config.toml
n_layer = 8
d_model = 256
n_head = 2
n_kv_head = 2
head_dim = 64
d_mlp = 1024
vocab_size = 2048
activation = "tanh_gelu"
norm = "layernorm"
norm_place = "pre"
norm_eps = 1e-05
positions = "learned"
qk_norm = false
attn_scale = 0.125
bias = "all"
tie_embeddings = true
parallel_block = false
init = "orth"
init_std_qkv = 0.049
init_std_o = 0.0123
init_std_up = 0.049
init_std_down = 0.0123
optimizer = "muon_variant"
lr = 0.0096
lr_mult_o = 3.0
beta1 = 0.95
lr_head = 0.00473
grad_clip = 1.0
warmup_steps = 200
schedule = "wsd"
decay_fraction = 1.0
decay_shape = "cos"
final_lr_fraction = 0.05
batch_tokens = 32768
seq_len = 512
doc_mask = true
train_tokens = 230600000
steps = 7038
dataset = "wikipedia_en"
MLP neurons of a small language model. Each row is named by its layer, matrix (down: output weights) and neuron, and shows model dimensions 160-255. Each number is 128 + 32 x the weight over its row's rms, rounded and kept within 0 to 255.
A block is one neuron, or neurons of one layer that tend to fire together. After each block is what it responds to, as a language model described it from the Wikipedia text at the highest values.

L4.down750 [130 112 136 122 169  87  97  66 107 106 118 177  77 132 117 195  78 133 146 101 140 102 132  37 154 122  55 128 133 136 133 113 102 106  75 151 164 122 200 131 152 132 129 156 161  88 139  77 182 101 127 138 136 178 145 135 102 116 133 104 174  96 121 148 200 170  95 104 136 160 133 119 146 142 132 177 146 128 117 112 101 146 161 124 140 197 175 156 167 150 147 170 143 110 128 121]
Fires on a lone space token split off from the next word, e.g. after "the", commas, or table bars: "the era", "| Labour".

L5.down9 [140 122 162 112 120 187 126 128 130  91 197 155 155  84 151 107 145  90 171 167 147 125  77 111 131 155 114 123 121 151  68 138 105  97 100 109 153  90 123 121 127 121  93  71 130 199 101 114 100 135 151 158 102 153 133 156 136  89 139 129 119 106  77 131 176 102 176 140 145 113 165  97 125  87 164 186 129 172 120 133 187 149 101  87 180 129 120 142 117 104 215 113 159  96 114  78]
L5.down57 [137 177  89  93 102 177 154 194 130  86 134 113 179 171 146 143 123 169  85 126  62 137 137  95 173 133 147 103 175  81 128 158 118 131 118  83 140  86 150  92  79  74 166 134 166  98  57 140 130 127 121 162 156 119 227  72 119 156 160 109 126  97  58 192 115 157 118 120 169 178 153 170 112 105  60 131  95 127 129 198 150  92 126 153 169 156  99  70 192 120 129  83 177 132 137 132]
L5.down61 [ 92  97 174 180 175 110 119 118 102 135 153 144 115  86 159 132 104 119 132  89 158 120 129 115 193 173 141 109 113  97  88  93 136 155 108  77 112 184 123  93  77 190 117 111 112  97 116 147 160 150 159 136 136  86 218 109 124 131 100 165 128 125 101  91  88 139 129  85 146 142 145 128  18 142 154  97 117 141 105 162 153  89 145 117  88 114 146 146 123 128 153 146 166 102 151 141]
L5.down70 [ 60 174 116  98 131  89 170  98 107 146 112  50 171 134 143  86 108  71 137 132 176 121 143 172 169 134 172 121 114 137 118 159 113 152 136 133 145 171 134 178  73  69 173 154 111 112 123 144 136 176 171 151 156  46 165 143  94 192 128 148  88 177 123 112 155 164  68  84 168  99 147 177 133 157 137 136 101 156 145 135  69 142 107 154 131 193 120 158 129 159 123  96 111 144 116 145]
L5.down106 [153  54 123 149 105  70  84 174 147 177 171 120 133 121  76 177  99 117 165 111 126 155 159 148 105 138  89 114 131 127 149 115  89 144 115 159 127 139 147 124 142 130 155  45 102  59 127  32  69 103  65 122  79 144 132 144 173 169 142 159  58 116  89 128 179 157 163 173 149 156  92 147 128 169 163  80 119 123 110 127 144 117  76 113 100 143  96 125 182 101 152 125  69 151 127 133]
L5.down129 [139 132 125 164 129 127  96 149 124  41 190 110 128 145 153 184  98 146 141 128 143 127 136 177 115 151 148 112 159 127 205 125 149 138  84  73 132  50 159 120 128 116 154 177 146 135 109 107 139 117 107 184 115 136 166  29 171 101 174 139 117  74 111  98 102 135 152 130 191 134 166 144 131 109 163 155 106  56 201  63 152 108 111 180 168 133  98 106 172 140 130 201 129 156 111 157]
L5.down139 [113  99 173 159 120 106 123 122 215 211 127 110 122 158 151 128 170 126 173 147 118  95 174 127  98 132 112 181 108 188  94 135 111 138 146  81 178 159 122 115 176 144  89 150 114  99 138 132 157 114 114  70  73 127 134 161 153 107 138  76 165  87 151  95 147 100  90 148 156 121  91 112 114 153  84 120 123 136 167 105 135 168 144  65 133 132 164 160 170 116 142  99 124  80 106  92]
L5.down203 [100 133  89 144 172 120 125 102 138 151 150 124  98  64 119  87 186 110 110 184 153 117 139 122 100 105 178 124  86 125 106 111 163 119 149 119 108 128 124 150 165 119 115 113 122 148 121 112  89 115 186 185 113 143 136 178  99 125 135 117 140 151 154  90 150 139 107 137 121 151  89 170 163 124  99 147 133 120  87 103 101 131 203 132 118 144 165 150 151 127 158 153  99  93 198 102]
L5.down256 [117 134 190  94 137 117 122 131 138 131 125 124 169 149 132  48 126 110 140  98  98 116 143 189 146  92 119 152  99 159 108 118 108 121 155 145 145 145  75 127  84 125  34  99 178  99 103 160 156 127 115 166 122 165  68 122 161 134 107 115 104  90 154 124 123 176 122 166 151 110 149  84 148 136  93 104 104 113 133 126 186 150 150 123 171 136 128 110 115 117 208 133 131 172 120 172]
L5.down339 [184 151 115 123 137  70 178 130  36  91  70 163 165 179 117 153 112 108  88 100 124 169 162 157 145 100  58 127 155 146  86 209 167 114 168 142 144  92 144 194 122 114  85 125 100 160 100 103 116 165  94 133  56 168 167 146 133 132 115 100  89 114  78  82 135 156 156 154 127 104 125  91 103 146  59 125 144 138 169  87 142  85 154 123 120 152 102 143 122 122 134 167 186 113 155 133]
L5.down423 [158 146 112 147  52 113  88 116 146 116 174 228 110  70 143 177 113 164 147 127 130  99 140 103  66 138 134 111 147 113 154 171 146 121 115 139  96  57 126  83 123 130 137 141 155 122 110 111 113  87  86 149 144 109 136 165 108 117 112 130  95 125 155 111 146 110 154 112 185 118  89  84  85 161 166 218  79 175 148 117 164 108 136 130 141 109 158 157 126  92 118  97 146 134 132 117]
L5.down604 [119 137 138 124 150 152 150 174 164  53 135 124 171 117 186  93  75  92 138  93 118 144 104 113  78 156 133 177  74 131 154 143 121 154 145 124 149 141 143 101 148 118 143 108 159 149 151 115 177 152 119 121 127  48 131 119 118 111  99 166 104 120 112 103 139 177 152 122 101 143  82 100  79 113 147 153  69 137 164 142 102  95 152 143 178 146 125 147  99  82 101 128 153 138 118  78]
L5.down740 [100  96 151 124 126 145 138 172 161 144 100 134 145 143 160 105 161 142  72  95 118 145 138  99 123  92 217 113 186 114  93  96  92 178 151 102 177 113 128 139 134  91 115 122 152 167 103  81 117 194 106 147 144 130  84 118 166 109 144 154 107  49 141 144 142  90 139  87  90 119  71 146  90  99 125 121 139 147 211 159 155  89 130 132 201 139 138 168  94 138  97 132  86 114 131 144]
L5.down770 [140 119 111  80 102 129  86 126 137 138 166  74 106 165 135 131 148 130 113 135  81  84 179 128 160 133 153  76 185  97 142  92 104 133 169 178 152 172 184 102  77 107 126 120  93 130 101 138  83  76 182 153 169  91 193 114 147 129  91 132 129 132 117 185 117 134  87  71 120 181 122 172 121 106 102 145 112 175 159  81 122 114 123  86 122 212 170  93 108 118 218 102 136 113  77  88]
L5.down771 [ 86 160 119 158 135 163 122 159 121 104 165 134 133 119 132 125 142  77 126  95 121 137 181 135 150 135 132 119 119 114 195 126 156 169  45  57  58  99 184 107 132 164 150 164 116 123 141 133 110  97 148 136 112 136 105 134 117 144 137  74 137 132 101 124  67 101 104 212 138 105 158 131 191 102 120 145 151  94 139 190 115 120 110 129 163  95 133 133 172 168 110 122 120  79 117 141]
L5.down945 [110 150 177 121 108 102  76 120  91 126 102 145 125 192 137 137 149 144  90 141 144  95 119 104  88  75 143 130 198  70  97 127  95  78 135 122 138 162 134 150  76 118 110 199 120 151 163 164  85 176  90 169 119 135 188 174 129 106 146 133 115 107 141 120 174  95 115 118 154 138 137 133 119 148 158  76 189  89 141 146 117 135 127 141 156 155 160  48 123 107  71 149 143 128 113  97]
Short fragments in the middle of common words tokenized into unusual small pieces, especially le in te‑le‑vision, plus at in Te‑at‑ro and ar in le‑ar‑ning.

L3.down98 [133 156  68 103  95 105 122  99 167 175 103  77 122 138 139 191 142 118  48 170 182 164 147 107 151 136 108 126 103 105 118 150 155 120 110 166 112 123 126 197 169  99 199 109 209 109 135  87  25 164 139 110  89 116 155 144 141 139 129 150 164 168 124  45 107 110 126 145 140 155 171 107  98 159 119 141 115  94 126 130 163 196  93 109  52 124 119 107 118 128 117 185 171 143 170 166]
L3.down236 [101 162 115 159 145 134 140 135 191 143 187 146 110 129 130  97 129  85 129 136 144 159  39 154 189  73  89  83  88 104 156 188 119 154  84 155 150 117 108 132 176 126 136 130 156 134 147 141 120 166  87 122  95 101 148  77  89 104 222 168  91  89 175  73 149 136 180 130 128 129 133 129 138 109 106 131 102  97 111 153 137  68 193 107 163 102 141 136 120 178  91 138 135 106 145 100]
L3.down509 [196 147 115 103 157 117 111 144 142 156 106 150  97 115 176 184 150 135 145  45 106 147 148 141 106 132 185 114 199 154 187  80 163 144  76 199 126  47 104 127 133 146 102 161 126 148 118 173 132 109 174 164 128 106 117 141 120 147  94 149 126 137  60 164  87 144 143 124 162 131 115 106 177 113 159 159  99 132 111 197 151 115  82  78  75  95 112 122  90  93  90 158 131 174 174 130]
L3.down711 [ 89 120 132 120 144 103 172 150 152 124 106  78 134  84 180 169 160 107 136 122 157 104 130 194  92 147 143  94 107  64 162 175  97 102 159 175  83 111 115 103 133  78 139 141 157 133  95 149  81  73 136 175  91 108 139 108 152 141 103 112 205 202 101  85  99  77 115 195 164 151 107  85 124 114 156 130  94 156 189 107  79  98 133 142 128 131  76 182 115 137 138 156  88 140 119 117]
Second pieces of words split after short prefixes like Po, de, Te (Po-li-ce, de-ta-ils, Te-at-ro), plus digits right after a minus sign in table cells (−4.3, −1).

L3.down129 [102 112 144  99  68 117 187  97  26 199 121 114 147 106 112 159 125 131 159 110 103  89 176  91 180 100 118 140 143 172 104 177 105  63 148 151 158  63 102 150 127 104 119  97 128 116 147  89 101 142 145 155 150 149 107 108  94 102 151 160  73 122 119 130 118 148  77 133 128 182 173 157 106 146 157 159 144  38 122 111 187 118 104  52 163 157 130 124 111 149 132 141  99 146 128 115]
L3.down373 [122 149 132 117  51 140 131 180  88 175  95  87  95 106 122 148  99  82  94 111 182  93  94 119 198 106 166 142 117 133  98 124 109  74 154 115 179 108  95 124 148 125 107 118 126 134 137 147 162 117 113 122 103 115  72 109 106 136 105 122 149 119 175 107 110 144  98 133 166 159  89 117  92 105 174 112 181 116  88 133 148 162 107 142 101 198 161 117  94 170 129 139 193 191 140 130]
L3.down510 [ 54 113 131 136  86 130  91 109  70 134 116 116 175 109 103  79 107 159  79 203  80  64 187 151 136 139  95 118 127 139 177  72 124 131  85 183 136 121 128 159 129 119 156 108 137  74 166 141 122 135  87 125 151 121 143 129 140 129 145 112  85 115 159 171  92 110  57 147  79 142 173 134 139 103 202 162  75  79  96 125  80 141  92 108 134  93 181 176 152 195 148 144 108 127 134 176]
L3.down855 [123 126 144 154 135 141  66 176 157 198 151 119  95 184 140 127 122 142  51 184 131  72  95  80 109  98  55  71 145 137 110 157 158 114 124 166 149 110 103 108 123 143 130 139 136 128 106 153 148 154 135  87  61 167 159  61 119 140 140 118 133 145 103 130 148 146 137 115 164 101 132 136 128 148 178 138 196  82 123 101 100 154 125 173 169 127 123  50 184 104  67  80 122 176 176 116]
Periods closing a complete declarative sentence in encyclopedic prose, as in "performed in 1635." or "Warrington."; occasionally decimal points, as in "7.3".

L5.down78 [ 52 101 158 136 107 109 111  95 143 143 133 153 142 137 159 113 126 137 149 148 129 154 180 103 189 162 178 218 120 104 102  71 120 188 108 177  61 137 188 112 123 112  68 139 129 127 138 125 121 117  93 169  99 126 100 128 154  76  75 120  83 162 144  92 173 129 131 104 145 196 125 128 126 119 128 129 137 110 135  82 125 100  89 224 138 182 134 139 120 119 136  86 176 128 154 140]
L5.down113 [158 172  83 131 129 123 179 138 108 189 133 120 117  99 154 150 147  87  59 115 227 141 179 185 142 145 105 156 111 100  92 109 188 165 147 121 205 144 156 131 142 104 127 149 193 137  85 151  87 136 169 102 131 116  84 153  48 120 147 114 114 135 189 104 117 139 129 165 135 103 175 136  76  98 113 194 104  70 102 182 162 117 105 171  85 141 134 119 159 135 130 125 105 141 148  91]
L5.down141 [ 93 118 142 122 122  75 164 177 103 164 133  69 169 132 119 154  95 131 115 130  96  70 151 103 116 169 158 167 117 150 104 136 179 148 139 131 120 142 138 108 171 148 128 126 126 156 183 106  68 143 153 128 108  75 125 124 102 125 121 125 133 165 141 120 127 173 111 192 167  83 152 102  73  83 144  52 128 155  69 106  97 162  89  81 149 156 118  74 164 123 140 122 165 164 141  93]
L5.down176 [140 145 145  86 106 111 130 143  99 183  82 130 127 140 149 134 150 121 124 145 134 122 166  87 158 113  80 138  76 108 102 153 142 133  94 120 123 102 103 190 160 171 114 192 166 119 145 112 134 220 207 162 119 151 119 114 142  68 111  44 126 153 148 165 134  92  62 137 144 130 135 126 128 107 191 104  96 170  86 104 176 137 144 143 124 116 139 140  80 133 186 148 189 101 172  64]
L5.down238 [181 140 155 163  91 113 127  76 143 136 116 111 159 137 159 173 181 121 149  53 120 142 118 189 126 105 163 113 202 167 116 131 146 121 137 140 130 108 136  62  76 124 123 177 108 178 162 118 100 132 141 135 157 140 155  95 190 118 143 163 119 160 124  72 167  46 122 162 171  99 143 196 129 191 164 126  61 182 152 128 140 141  90 120 133 108 117 136  80 175 160 129 133  88 112 194]
L5.down252 [157 124 164  94 135 165 150 123 131 154 113 100 160 155 143  84  86 100 134 156 132 164 104 158 186 102 123 118 105 148 160 176 138  99 159 197 135  91 148 160 195 147 118 166 156 124 104 136  93 134 179 119 103 139 160 143 145 159 122 149 129 136  86 121  74 167  87 135 119 142  96  76 136 144 139 127 123 142 164 148 144 155  71  70 112 130 152 153  81 130 121 133  92 101  94 136]
L5.down498 [137 176 110 144 143 142  79 150 140 124 120 135 134  83 160 156 100  68 123 127 128 117  93 150 115 147  79 108 157 166 161 168  72 147 108 113 136 138 155  84 181 152 156 143 186 141 177 168 135  98 179 116  77 115 139 173  69 125 148  92 117 115 136  99 139 151  98 104 163  55 136  70 126  80 155 149 147 149  97 181 140  82 128 118 141 109 168 188 105 153 141 122 176 165 123 119]
L5.down540 [128 127  94 112 173  83 168 131 126 126 112  82 165 131 141 222 108  97 123 143 108 115 164 137  85  63 173 122 160  81 106 100  73  82 126 110 137  94  64 171 143 145 113 186  69 133 137  84 160 145  77 139  55  75 153 144 155 131  89 109 145 125 174 109  86 128 132 107  80 127 171 113 124 176 158 135  96 152 141  83 147 152 126  75 195 118 161 184 125 107 181 168 161  90 135 129]
L5.down583 [103 144 146 178 120 183 134 115 144 129 150 104 111 151 110 235 125 170 169 152 179 102 101 111 161 146 100 153 156  95 107 109 162 118 155 154 159 142 149 172  82 111 113 222 113 182  92 129 101 113 110 177 140 144 180 161 189  70 141 138 147 129 138 124 134 166  79 158 171 123 176 171 121 121  98 131 123 159 112  97 170 149  89 103  90 107 155  88 162 142 163 126 101 116  59 136]
L5.down585 [134 146 160 151 153 129 134  72  85 128 104  88 169 183 112 138 134 134 102  76  85  90 129 103 113  79 120 122 126 135 129 122 110 169 152 121 121 145 131 169 120  91 101 125 136 169 154 157  37  66 167 158 152  58 117  75 202 183 105 204 132 133 114 151 144  85 132 115 120 158  93 141 144 103 132 128 115 130  69  82 132 162  70 115 137 163 164 138 146 214 124  87 147 160 172  72]
L5.down630 [116 164 140 152 117 111 139 174 153 172 111 124 112 130 145 148 117 139  80 129  96  92 148 126 153 125 125 190 157 108 169  81 122 103 119 138 159  70 111 139 135 103 132 181 176 178 151 122  63 123 113  50 170 166 183 116 143  82 145 120  50 162  26 100 134 158 165 104 121 155 183 142 165  98 141 105  99 164 101 140 111 121 107 179 137  87 139  65 124 151 102 156 142 105 164 110]
L5.down831 [124 100  80  97  84 133 103  80 180 133 108 154 137 146 114 178  97  90 188 124 156 170  98 120 114  64 128 129 146 111  52 112 177 127  98  80 120  57 168 135 122 145 144 113 156 149  94 149 114 184 137 142  60 148 171 131 130 143 129 140  84 108 114 105 162 144 133 125 125 146 133 154 104 123 112 124 124 107 123  94 187 164 145 142 108 140 158 159  55 185  77  58 165 133 124 103]
L5.down879 [104 138 101 132 125 160 153 137 114  86 181 136 113  68 121 171 162 136 159  80 118 119 125 111  99 124 103 135 147 123  91 156  85 127  91 137 107 130 136 177 118  85 154 165 184  99 147 157 117  92 109 107 126 133  97 117 132 144  38 109  85  82 189 159 142 120 130 124 133 151 145 111 165 104 107 145 106 115 162 127 180 101 220  51 160 107 142  93 127  96 151  92 117 214 120 174]
L5.down968 [162 135 187 125 155 101  92 173 113 117 155 140 145 127 137 155 126  78 124 119 109 152 150 143 133 129 101 186 142 171  89  43 134 131 113 124  97 141 213  60 144 121  65 138 134 106 156  90 142 174 128  76 129 120 160 151 105 154 162 119 150 110 171 109 123  77 162 175 133 116 153 156  98 129 146 169  74 164  58  83  94 133  99 100  87  66 182 195 122 171 127 100  98 152 117 130]
L5.down989 [125 193 163 157  78 158 135  87 125 120 133  90 132  99 176 112  95 106 144 140  96 143  97 131 140 149  92 139 124 161 107  96 208 144 114 100 154 161 121 153  68 112 134  77 203 165 153 161 118  97 101  98  91 146  95 131 153 146 136  56 162 219 134 146 112 111 150 110 175  96 126 157  99 109 161  85 170  83 138  94 180 119  89 159 146 131 139 122 161 149 111 137  91 184 168 146]
L5.down1005 [118 167 128  89 194 111  88 135  80 121 127 173 142 108 124 104 107 148 101 156 100 118 135 142 141 153 191 165 131 110 179 143  99 119  63 117 196  76 121 189 101 114  96 127 145 117  74 156 114 100 104 127 182  98  67 128 118 121 122  88 115  99 170 112 151 136 147 104 130 151 150 130 150 142 142  87 179  94 110 129 105 138 183 168  97 129 195  61  99 169 148 145  71  68  74 141]
Fires most on "st" right after "in" in words like instructed, institutions, instability; also on a lone space token after a, in, for.

L3.down10 [117 150 122 106  92 144 128 104 113 124 110 130 115  45 116 162  78 164 101 142 139 101  95 115 126 125 148 141 104 115 178 138 163  82 155  75 125 119 134 121 141 108 110 131 124 141 165  84  76 145  96 120 125 216 164 138 151 103 157 164 122 183 112 103 121 136 139 126 140 135 152 130 129 108 116 184 122  51 122 163 143 130 145  81 103  10 152 151 125 158 149  63 155 153 148 139]
L3.down103 [160 104 120 147 193 103 126 110 172 133  72 188 131 144  90  49 143 128  86 185 153 118 115 148 161 129 106 127 127 118 153 119 159 149  85 179 226  91  72 115 217 125 156 128 160 103 140 175  31 152 137 180 130 186  98 144  78 127  98 130 113  88  87 155 149 123 128 155 105 146 126 159  66 151 150 117 148 109 146 116 152 101 113 155 124 119 139 144 109 162 127 102 160 153 145 135]
L3.down888 [151 112 138 113 124  99 131 124  86  95 115 164 159 122 109  88 226 107  78 137 107 144 134  78 101  46 138 200 167 152 171 116  82 110 112 138 146 131 172 113 135 107 105  85 120 179 128 186  98 135 121 129  86 122 126 128 163 157  93 132 152 179  99 136  85 121 147 108 100 103 139 115 199  74 178 138  86 143  70 105 117 144 148 114 141 103 136 110 163 144 162 117 160 164 129 155]
L3.down966 [164 107 105 102 109 117 111 115  84 133 135 123 159 102 120 108 108  75 172  84  76 114  60 140  96 111 139 124 152 139 114 103  82 132 136 151 119 131 162 103 125 113 184 141 121 123 169 143 116 154  73 164  96  97 152  74 111  98 163 137  89 122 133 109 194 191 214 124 151 167 174 149 176 109 126 154 102  96 161 155 102 160  92 147  57 125 181 197 208 121 165 161 160 131 125 126]
Word-internal consonant pieces, usually "c", split off after prefixes like in-, ex-, su-, se-, as in ex|c|reted, in|c|orporated, su|c|ceeded.

L4.down34 [ 63 167 158 148 127 151  64 161 162 117  92 151 126 147  94 226  66 133 139 106 112 107 116 121  64 122  89 115 165 156 136 117  35 176  94 191 177 148  69 167 104  86 125 103  89 132 115 119 108 132 167 149  90 112  44 147 159 127 178 135 129 136 139 153 150 161 159 127 135 134 155 116 128  72 130 140 110  97 113 159 146 171 168 133 144 163 171 122 119 113 118 137 121 131 103 167]
Single-letter or short word pieces, usually a vowel like o, e, u, s, just after a split two-letter opening such as le, ro, se: Le-o, ro-o-f, le-u-kemia.

L4.down545 [117 116 140 155 138 141 159 161  87 135 185 162 144 133 115 105 118 114 117  70 152  76 123 103 123 131 122  66 174 217  98 137 137  97 142  96 131 130 161  79 103 153  63  89 123 110  83 113  67  82 111 162 156  95 123 143 161 175 123 119  95 116 110 146 158 163 104 173 129  92 182  90  91 106  98 140 176 133  84  55 132 152  80  83 156 106 130 154 111 123  85  95 121 130 129 215]
Periods, closing quotes, or line breaks that end a complete sentence in Wikipedia prose, e.g. "…to the champion of the NHL." or "…in 2018."

L5.down23 [164 164 159  88 157 105 119 151  98 204  87 129 143  74 127  62 205  69 161 165 104 104 125 120 143 102  78 108 154 102 146 148 146  80  94  66 163 177  77 104 190  79 108 137  97 149 137  92 125 198 156 148 158  95  92 161 144 115 154 113 165 183 148  98 174 161  89 132  87 190 124 162 159  95 120 129 113 128 131 146 119 191 158 156 100 112 106 118 160 100  81 107 117 144 133 146]
L5.down174 [146 112 132 122 146 152  48 135 168  87 111  99 129 150 159  72 119 110 155 109  79 111 151 188 154 144 127  97 104 118  80 195 144 118 109 116 137 106  64 124 115  96 148 171 152 137 132 115 160 139 109 163 137 115  84 158 132 130 127 175 178 199 158 122 166 155 176 132 180 107 155  92 128 118  94 110 148  97  83 156 140  86 118 124  88 109  75 176 143 110 136 110 150 116 112 104]
L5.down208 [112 192  96 139 143  49 125 156 108 147 114 168  93 164 136 149 109 121 124 137  92 158 123 129 145  90 121 115 150 150 125 138 156 147 132 154 134 133 126 138  93  98 151 104 126 155  81  84 171 123 157 178  91  57 197 121 119 124 114 116 138 142 103 156 105 127 157 131 123  97 166 132 122 162 174 131 142 102 154 174 129 123  97 131 121 140  82 182 103  80 174  98 115  81  96 153]
L5.down318 [161  74 104  79 119 150 189  77 141 139 152 114 144 131 109 193 141 165 109 158 160 114 120 121 127 179 143 144 165 122 167 134 144 124  61 146 170 129  89  77 112 164 129 136 145  81 145  92 136 127 120 150 146  88  87 139 105 104 114 155 148 146 128  56 113 132  98 134 183 124 122 123  89 147 108  28 124  54 171 150 119  64 211 154 127 189 102 132 104 129 130 102 141 175 140 126]
L5.down403 [105 162  56  80 100 130 185 136 156 157 133 118 142 140 126 139  52 208 107 176  72 117  91 153 125 100 186 104 119 123 135 128 161 103 110 141 118 126 107 143  65 109 179 100  71  54 129 159 123 127  91 140  95 150 101 168 177  85 134 102  92 140 125 147 121 113 102 127  71  86  93 141 100 129 112 157 170 106 103 162 124 197 133 138 127 156 153 103 119 139 187 121 109 125 112 153]
L5.down521 [121 139  92 120 104 121 162  89 112 161 151 133 114 148 139 166 136 114  99 153  80 153 108 164 167 148 145 113 119 130 132  97 119 189 123 183 129 183 123 103 123 101 136 111 133 137 125 151 188 152  91 141 121 121 111 190 140  94 130 142 153 108  63 141 161 152 143 108 184  58 107 212  93 162  83 157 123 133 123  73 117 138 124 134 115  94 125 196  93 127 137 133  71 156  96 194]
L5.down557 [216 127  93 164  69 126  85 137 129 119  94 127 153 137 125 111  86  84  84 152 134 172 101 113 147 148 177  85 131 161 124 197 148  91  87 114 204 133  98  94 115 177  92  50 160 147 119 109 132 109 127 100  81 101 116 158 166 137 179 103 165 150 100 114  93 164 168 118 141  94 110 114 159 136  69 143 134 157  97 178 137 163 180 139 127 119 106 130 117 146 127 172 158  98  33 177]
L5.down722 [121 119 104 119 107  88 185 144 126 182  92 172  97 156 163  81  88 126 108 128 148 113 166 158 145  91 153 148 118  88 109 108 151  98 120  97 151 146 115  54 151  87 143  98  96  82 109 119 143  79  87 109  65 106 171 120 144 147 126 121 158 156 139 129 160 163  92 172 135 123  72 137 105 169 148 172 162 106 153 125 170  83 133  94 180 143 177 159 103 151 132 149 151  95 133 143]
L5.down798 [ 57 169 121 137 143 104 186  92 210 191 106 130 114 121 137 174 163 188 103 125  78 146 149 139  78 113  99 105 154  94 126 128 145 124 137 143 118 167  83 117  98  80 130  95 115 139 104 135 136 124 110 174 130 197 138 155 113 103 127 118 131 109 105 113 105  75  42 211  82 139 144  77 101 144 194  90 143 152 144 107 126 127 177 137 139 186 120  64 128  89 143  99 115 115 104 144]
L5.down817 [157 133  67  76 147 175 152 107 106 111 116 155  86 120 159  95 124 162 132 124 130 100 141 107 114 112 136 115 172 118  77 149 210  47 112 119 110 107 140 153 104 161  57 115 205 112  94 170 115 128 205 101 149 127 133 144 158  87 133  85 173 145  85 121 121  98  86 176 102  86  85 114 143 101 193  97 190 123 102 110 101 127  89 140 125  53 171 114 131 190  89 123 125 123 112 113]
L5.down895 [ 96 110 167  80  95 121 118 130  55 100 122  93 108 122 187 113 128  62 132 105 209 154 118 145 121 158 130 104  91 104 163 129 124 112 144 157 164 111 159  93 105 166 139 158 187 173 109 130  70 137 130 183 113  60  62 204 160 111 113 133  99 126  46 106 135  95 158 109 130 145 139 141 150  92 156 107 170 140  93 133 207  97 139 139 147 148 127  91 100 139 103 132 148  66 153 170]
L5.down897 [ 74 160 101  61 116 100 168  67 156 144 173 160 168 105 163 168 169 144 135 145 178 138 124 137  92 154 112 102 158 169 124 131 131 108  76 138 124 110 153 161 200 127 154 132 108  92 157 174 122 167 228 134  94 112 108  83 134 143 108 107 153 115 144 177 130  63 147  71 103 180 155 110 139 134 104 121 106 162 145 140 115 175  75 126  89 150  97 108  90 127 105  43 143 157 183 187]
L5.down908 [193 147 121  86 133 121  81 150 164 144 150 150 206 159 116  68 141 131 115 166  83 124 111 149  92 137 167  93 128  71 102 162  90 101 134  85 106 157 158 175 129 164 144 181 168  75 142 115 169 175  71  83 114 100 164 150 123 110 124 120 200 104 102 172 116 154 114 126 170 125 120  98 191 131 132 158 147  78 148 136 136 172 146  92 120 111 139 154 134 210  84 151 178  98 144  98]
L5.down943 [117 129  98  98  85 130 141 135 164  86 180  67 169  87 152 131 119  90 134 127 118 166 114 193 124 148 101 107 113  96 130 121 122 182 101  91 182  87 148 216 126 159 137 180  95 132 167 144  76 112 141 159 172 104 145 118 163 156  86  79 107 139 115 129 107  70  68  89 138 143 171  92 153 113 166 117 121 112 136 116 168  60 154 195 128 161 144 165 161 111 183 109 114  85 118 139]
L5.down991 [110 150 128 154  97 172 178 171 160 199  79 117 166 115 155 199 173 122 115 131  96  93 140 105 126 101  86 123 182 137 115 112 128 122 149 135 121 131 120 131 183 116 135 119 128  74 145 151 117  80 104 167 135  87 184 188 128 113  66 149 125 107 164  80 170 176 104  84 120  99 147 128 144 157 200 167 181 126 176 103 104 100 110  63 148 104 122 111 104  77  98 111 102 139 152 188]
L5.down1003 [155 167 101 159 106 118 154 142 131 124 195 113 111 120  75 111 168  94 179 143  67 137 173 123 126  96 164  95 195 156  91 120 141 119 155 110 129 103  42  93 122 124 133 149 124 113 122  86 126 130  96 108  88  68 216 108 102 128 146  92 147 131 104  97 160 161 102 129  88 134 155  93 160 141 181 197 167 148 109  77 140 131 115 131 127 119  89 149 128 137 145 138  64  78 136 163]
Periods ending declarative sentences in Wikipedia prose, mostly after a noun, as in "triad movies.", "in Bradford.", "the location.".